python train.py --n_head=10 --norm="rmsnorm" --tie_embeddings=false --init_std_o=0.00383
MLP neurons of a small language model. Each row is named by its layer, matrix (gate and up: input weights) and neuron, and shows model dimensions 320-511. Each number is 500 + 40 x the weight over its row's rms, rounded and kept within 0 to 999. Numbers have three digits each. A neuron's up and down rows have the sign that makes its largest values positive.
Before each neuron's rows, "fires in" lists the words (lower case) most often at its 100 highest values on Wikipedia text that the model never trained on; "fires on" lists the tokens most often at its 100 highest values on Wikipedia text that the model never trained on.

fires in: "in", "on", "under", "of", "given"
fires on: "in ", "on ", "of ", "given ", "under "
L6.gate1159:544481498471520556491469514494506507448463548448429547523516543461430585486499471566516518503411415491461537492495518493533470517463506506523527556498438463526510525570528497504515513468537478537453548500405501488494472489503510512458533502507558500564576451479456457492497612501497503551552452454554471526454450442526433453500519524444511461437475457544496532511541451542527460409563611548543459528479457530529514557539516571501533409479572591521493469507411503514476503493459492462487495494498489471481512400502500452506436458499538474497520447547511531527534515457528478486
L6.up1159:574518546532481567478463466526478429520484514466503574519431566483454536530486522483546546506486440447470502531557530505470489496516531541551537455476476511569528532531493494443437478456480520472466509543416470470490520513445492500554528456478478456560535512399461469495480621457454561520540511428486508571514480455525523435541607479450452425407472434524495543514443499590506457485489558501554526535438450484482529499477526497476584442521473505437478451464513515463428444499475437538484466448457517453506474454513518477573511435524572530526569547482536462442544446513514551502

fires in: "is", "was", "be"
fires on: "is ", "was ", "be "
L12.gate1201:544496541520487510517559529496486425499424496492485485549472513449441460530492522542518487518571590547528492471537539421496451481626552539500448529462517455497459522442542458436501513497489532487563531569503516454472572460509495546514459519540455467531443482519502482523453467432440507507546493541410485467521507589537515509481496492456521505481503516529528532508503566481514571481478512434431534510431507524499453492553506445525593559477453535503515522479580514561518547428512472509454505532519469513505396474500483535423542518593479445532465465543477448478514504551469478520
L12.up1201:543492483463465478530494525493465518503466509505539515424482522483482471536445534580475497528518522545597545489490432528530484557576521531492498510506539519514509462505510464517482488539532520473523481585497512563515536536469491589400498537536503524445506561534583532555534477532477488556528512537505495471547547594469510518472439479473486513520497495532456471534525470401461544515471459584511557496447467477457516458463539431456524430541494486477574517537552520526523484482481470460473426521488515496506468509532480525442505532503500488498538550527515477475465507474492498530

fires in: "of", "from", "up", "to"
fires on: "of ", "from ", "up ", "to "
L3.gate1169:494433528450477435546459506458610471453559444568449522443485512517516471471565539493518444555511589516493522532532495485525519559555390530583536546520507511636498513525521481546497498485463478489455492492446460515533535528567503501470469506510451472504468526478505521513506472474498492466597508494501513408506491452510547553487516446461479530631489408532441515485483522459466445605442437428535510470488448567525457543521528447522496455542480485542531511524536554551530504524494490581498529539490532494520430531497544498446478443538468525513566512553537441419581486580498537503
L3.up1169:487407531500497488559595482375539529493523526550461480478447521493608466512533430531515467483555535480510554556484524437442396568466436536514500554511512431510572520491547523458536537544491532526452446472570571512575409564410417472472461555501467486568551502533485529532506411509428514444581501468538501465509520496500509412551569401505450493565484467605549432433474497484473517570486511468462483432502547541485531531539547438476439496515457464548578561505536469491533435460513545538464554498453513460482442517416535515486467552508545491488504540503495548515458517508445541523

fires in: "final", "every", "single", "entire", "only", "overall"
fires on: "final ", "single ", "every ", "entire ", "only ", "overall "
L3.gate93:574531543460525476487494530502562475515521484531489493484479505581436448514482523497479440473477557496469475501498470547497511592548444568515454540569501487514475496549522481545452524459595514520515494445493528507574473476507573605550485553462580506514485519522437557503484535486616429466500510498499503549463444463500480466396524528442495536487496492510531443500516491506508561492530461513521486512488438445570471488458515493515533428523472478507517499470493498454494495492545494473530446446511462575525550541514553499552524559448501458496458496570535492513523409470555492477
L3.up93:505515485460508470535496498522500485506479550533474493532505500476528463616572504436477533517526617566478500474487538447531490477454496560420451518491492572493544460393454558501442497501565547484463439452517444421541513476562508548468525537539519467511512499567486550511459472467576471467502471512453514570498510467508473458491505549487484454544521504489480544483538467502430589481479488517552537504520520542566543478444529573494538498496466513481545496481465497430536445495414461551535541465534499485467541508435491486465553538533485464534490527468554468558511398508514542543

fires in: "from", "with", "in", "by", "during", "to"
fires on: "from ", "with ", "in ", "g", "by "
L13.gate933:361516540560542525522582425550523474444505461482474518508496493476464508495462498549548418488451433519528509508463478389511501508522462438478500486544474434516443534582578458471455485424471525544533433507488545499482458486504483526569510520433516507569480476498481516494486497507440524474483543590535503490484481483545487524538456537569488496497484540550532509581530523449517491464454504473548488509477489523518550542441520505501528599513497492491499562544446480478509480514489480418509510471543492524499468555462468545532503571524524566529544479484423544495484527489491512455
L13.up933:464534523497521454491432527496516493490500527527496536485501539505550451585461531544479478489507518468527489485515612494429504551500500464529546520475465520506543522486488481545544517517455477487543441473490515464474477475458495575505531532524521537475535491497478470509540605491507514478455437579502540512533505482494503591515526513441493483489497530516477497503598528558526481555493467476464431508484495496471494517438463481467454436494465524558502491563542515532562552525456424551598478568590503540544500450488588490549518487489590485504469530485484518502505475487508435541

fires in: "in", "by", "from", "at", "following", "on"
fires on: "In ", "By ", "From ", "in ", "Following ", "On "
L6.gate269:478519560448537476481551499592487460505537463477447574496550534581455497484439530435432531455492472453533500497428534521448533482475489485503468450444502530490539509480534548525424482456544490562513549384525530446431482492515471487597566482497542481519459462506558544546435495524454496488530484512527515413512476534570469566460530501514517573497528560471576502559498537488506488530465566483460478548526541530472505459532487528483488578450495476461565562499443522519478540462483609487416539499502455412463455477499547481513524509427553569477506513503520506490535532546509478482
L6.up269:498498540458512535463557441583440422539558488544475526509467485530521487473520430502446511534517501452496496492455546490422542463411489500468475502397495555481561482459536497468530547504506481577482500483411482519488525494559487556523518512508385468537472485539551546539503543522519497524547517479514549484572443467486503545531507571548515517515554447452535523570519541497531472543481524485456456550530515545546505477477448497485495601449527423465506477570467554532481486515494488473464476501528518480444438487510526507528548576439564570494537484451512497465489579483541467466

fires in: "is", "one", "was", "are", "ending"
fires on: "is ", "one ", "was ", "ending ", "are "
L6.gate274:447528498518510545508494543495510506500441437480508515473479481410563447504533562475517486449408487472543534498447537516519539480512515481415543498421475497488488527422476503550518537525451501533503513470485545436567513540543531521559545486486508471427513523498470539483514515494444556472487504521476474588527507517513539528540516445476442514520472491431475528443522510484494557574555497506486494503489466454483394471531543471514460546493547508584473501510505522531555544515517479558431475514554478460440526463510450480479469445435464444478540481452436534494504516549499511476
L6.up274:451544570488487456555509514406483462521525484490468492491507510532530528517518509511498505506441551527550520487503505536558523502538510528516500530498508436543516456471528473451515488522514523493504466479464454587439474456398518540528511498528467502481518517511475530369458507489380503565485470498420552506423586578513497515519533457391456516479459514544521502595463511528486470493573439540522478521481561518547535506506521478470505436469453525556473497490529545579563475497477446462444425510544493530521518472507457540510518552517525484488550415483456517492520583491476479496

fires in: "in", "as", "on", "at"
fires on: "in ", "In ", "on ", "at ", "as "
L9.gate671:553568522511583524462537493500484415429496567513480476524587485524513516508435575522483484516488500467524545443475482460545482551514494558472412559491533442512483445534485510578496497501531404505523569457513497466535549484501462532511477538517458551559525514438489537535509522471487443542450516522495576510452458531523535533450532409491535482485462524497522461468504497466493571528489494556507556487575520517535494454505497496476431559504487435514488466422472499477508488459466522404458518442482497480520519496556493447552461540486428546553431470506471458470476569514466492502
L9.up671:517461523463540555446453425542531415509534502519475434459475488503526480509410533406550489507597552458509477469502473532522490504538451437564469540478425560490476487504529552573415510492519489535520530478473518441493458511547511536489506506521413484553488533463513453402453544434486429489494523533518567468483457455527515530494535465443442463488497432517498547464489473491431555493476541528457469528518476548473424504394498465468472572526478478520454585447521428536498437440496552466498488496495516424504503494443454487463462501530433550520495437478546541541462610505460534468

fires in: "became", "as", "is", "also", "become"
fires on: "became ", "as ", "is ", "also ", "become "
L10.gate737:548537497516550439483469514496503471596482510527494481456465460467486471541489473515495571503517580559501525523502481453565568516596514566513456481480469423477559509493511446511554516454550481559460460503545429426473565488505466496485528491519530499506476517471457558466501536490442510476468462564491510588482537468571487585489432509459494448444505539536552530550548490465506551490478540511536445528552421592465451441508546541445588453481450505504482522536482516502507481539463530483507511483505466441418540440537457467549489465505491490583530453529500473530478558521516545455
L10.up737:487507535565544428456490405544560423485491517536507507592476567572530529525511456537475486520476508563457520504535506462500469521508433482507530477494508497434531557488543539462571506495472468516516457482472495447475474559465524505433432502531473451534476519502509491517530473454472518516438535488510458495459451469479504577497498499473480495493511523488494499511464538500397492473554547410552506570499517421433484437514518551465579499451476490497498509452495555493532443474479495502488494524500507529519494494514506530558447511490508469501470504516542488439548507516476502479

fires in: "is", "s", "was", "not"
fires on: "is ", "s ", "not ", "was "
L13.gate714:463537535539584488454553500542519542448501537501507446553506502458464478511436456480526521470498513534443533550445478517560421523526513547549507499516544502515435604481608554501529492547451496560528505485495555513517480434450473457581492504434493484562516504493501509443500444539527495482482542551526424526522575511544419509426415544444529544520441521542529460613485499444473513447510448515516457512497460496507486488516536552529522589498405521490449507569513492470457553534573568482527540458532478487442537552488506490455565577465425450462514472546533459521504521506532468595
L13.up714:483564547513512577547524520442443503599546487531493448488514481495470481524411524438417564498449511468481476531510521487520545517575470516502452526461476538547518505459506469464553453465569509458515499530456480504565516552513487492576472532431499526488478464484540477508507478464553557466505396530425491453527467507516533449438402532551450528482547521400458489511486519437438530537539588491469511519458486472472456474407484464489490441521495447554458503459399516561542517520448455564498455539501506585466547491606480460467581523538493518455534477487513472473476539461516416564

fires in: "to", "by", "at", "from"
fires on: "to ", "by ", "at ", "from "
L9.gate260:511428470491463483494599541466455495564538505499456495458494527457542502477420550511505539505560544533472553485471521468540544514515507534427500485478559391517527453496513501578514537510511479482459518523558483507520502554530566439530433587504511476491497420467510538487543485480485495491483526505480466549465499443458489410575520492477566474514501413481443530475503462477568445544481527466544390556446522538486448484472476519502433492458444505519552510525459520522446499456525483563495518548539531508490571576422460576526471543483511516491522459469519498493530486564514572488
L9.up260:478504527524523546529506458551484557505425508456517604469506465456530516491522431486516429489522466567556590512479491535470482454426447473566486485493537540514510536521516540495481470516524514485555503557530536505473523524481529559515483525520465507488435490498476471505503458509471494518495498444454403490527485476525525487468474488529545474489505533546453569531499514482546512568459481475455564468459500502551541467522449449475473490452433514475512497491466483510586486507484503490472584513469491541556451417395449548449568516474462583455536513525450498528466472550419454478

fires in: "on", "in", "set", "under"
fires on: "on ", "in ", "set ", "under "
L12.gate753:487540477522555465536472581497531489465504484501592548505477499446455464465465481519588505554514468471408500504419504530491472493491519458584491468532523482461519482466577557521509490443549472470504431512555531536516477434480557548459568445536554457508579471477418455506536493515482477567470486515496483467585495498516482518474539505545503526447528436438508526470502467591461480458509519528478442553536441514525386479525461543517465436505520545425468544479466547536507558406482594498489496534488533521518554515503507542462473444560513527504560532464505569519462532586485497487
L12.up753:560542539516557522442564515504571568470510590454491502468537574541438549525446467507455437477403443445493475478504444442486476461451476479510507501493441490551523506486523465467481524484473445426541555505445417521428519478475484457521465402485512542492540491518463511504574510525479498470439480464445441499430506517511441567504510479447548499521426449517535448491517341496432445538458532488503554491532439557476462528482494565517522469496558472441449516524507383502463530437522544488475561483472550498516571493490470471541493439494473474498483463492502528528514440538469463484

fires in: "of", "is", "into", "in", "under"
fires on: "of ", "is ", "into ", "in ", "under "
L9.gate910:513529489482514492535511619543604484491422468552445516444471409502474516505518540416524502485493541480414465431497471435526454557490558535492549538520485489496492494488487480558470470488436487514496462440464514530523526547452499468448540499477404441507466446533465435431468485462556439530494503503502442545494497460493498476481504473440589463468523527465443491514563525550448518498515551498516478481460428550509448519476594556460500504542479476559451566568440481541518504469458452507426495514555565465520521461429584552555498479513508596558507508510531567462542485544500476523
L9.up910:516504525568530545427446538576532472472464424540443553512456451524418474445539546505485546446538503498516556519538512543482529468523534518471476511540511595528525520547502492484476478473518480490521487471490492488494485497492503474487561431451447480627540468470512458509464538548566483547473526547511489495452493514517470478440447466434478481473548465515445479482487453486534518440510538537554500535534547552498561504529484510444518464495511514513501494493413469516511497467518433516452506577504570523474521515470573489475499504486527596562492499487510531474544501480525417483

fires in: "was", "is", "be", "also"
fires on: "was ", "is ", "be ", "also "
L12.gate1073:514487508534498499495526554458450475517495471506558516510454556510518454530482466559570533466495523517519562449511522542474533576624505532546511527451469425496539493479543491463550589497478524517504507554520511505467537442465513512514496491518500470497589503486548533501496486515485503554549502519469475561537584521544498505490446542479488528441552485456491498482432504452478482490544429462523491462504566443508515549466542548518480464515437463484470587562535508504539505564482524467504427478498538528535513566547447516511535487579455421519485465498501495565445563554544452470
L12.up1073:497585573585451501457407477549487544463590514522512490439483563557588468532447507514493562485454586574530502481508479508477547511555425494494486510460494573527570487489524461525530499464527518448532470508490522491486494534487512511549497464475451474459521500430566546516518452503522516471530502512451451549493541482491477519489461514503514534481458557522534562573459497418457508486550517542515450483448472459486483562516589453467489530569578500602550516473551480541541436518465562482496459548523555508496512487470516513548525564539541456492559471494465515434526557497528518508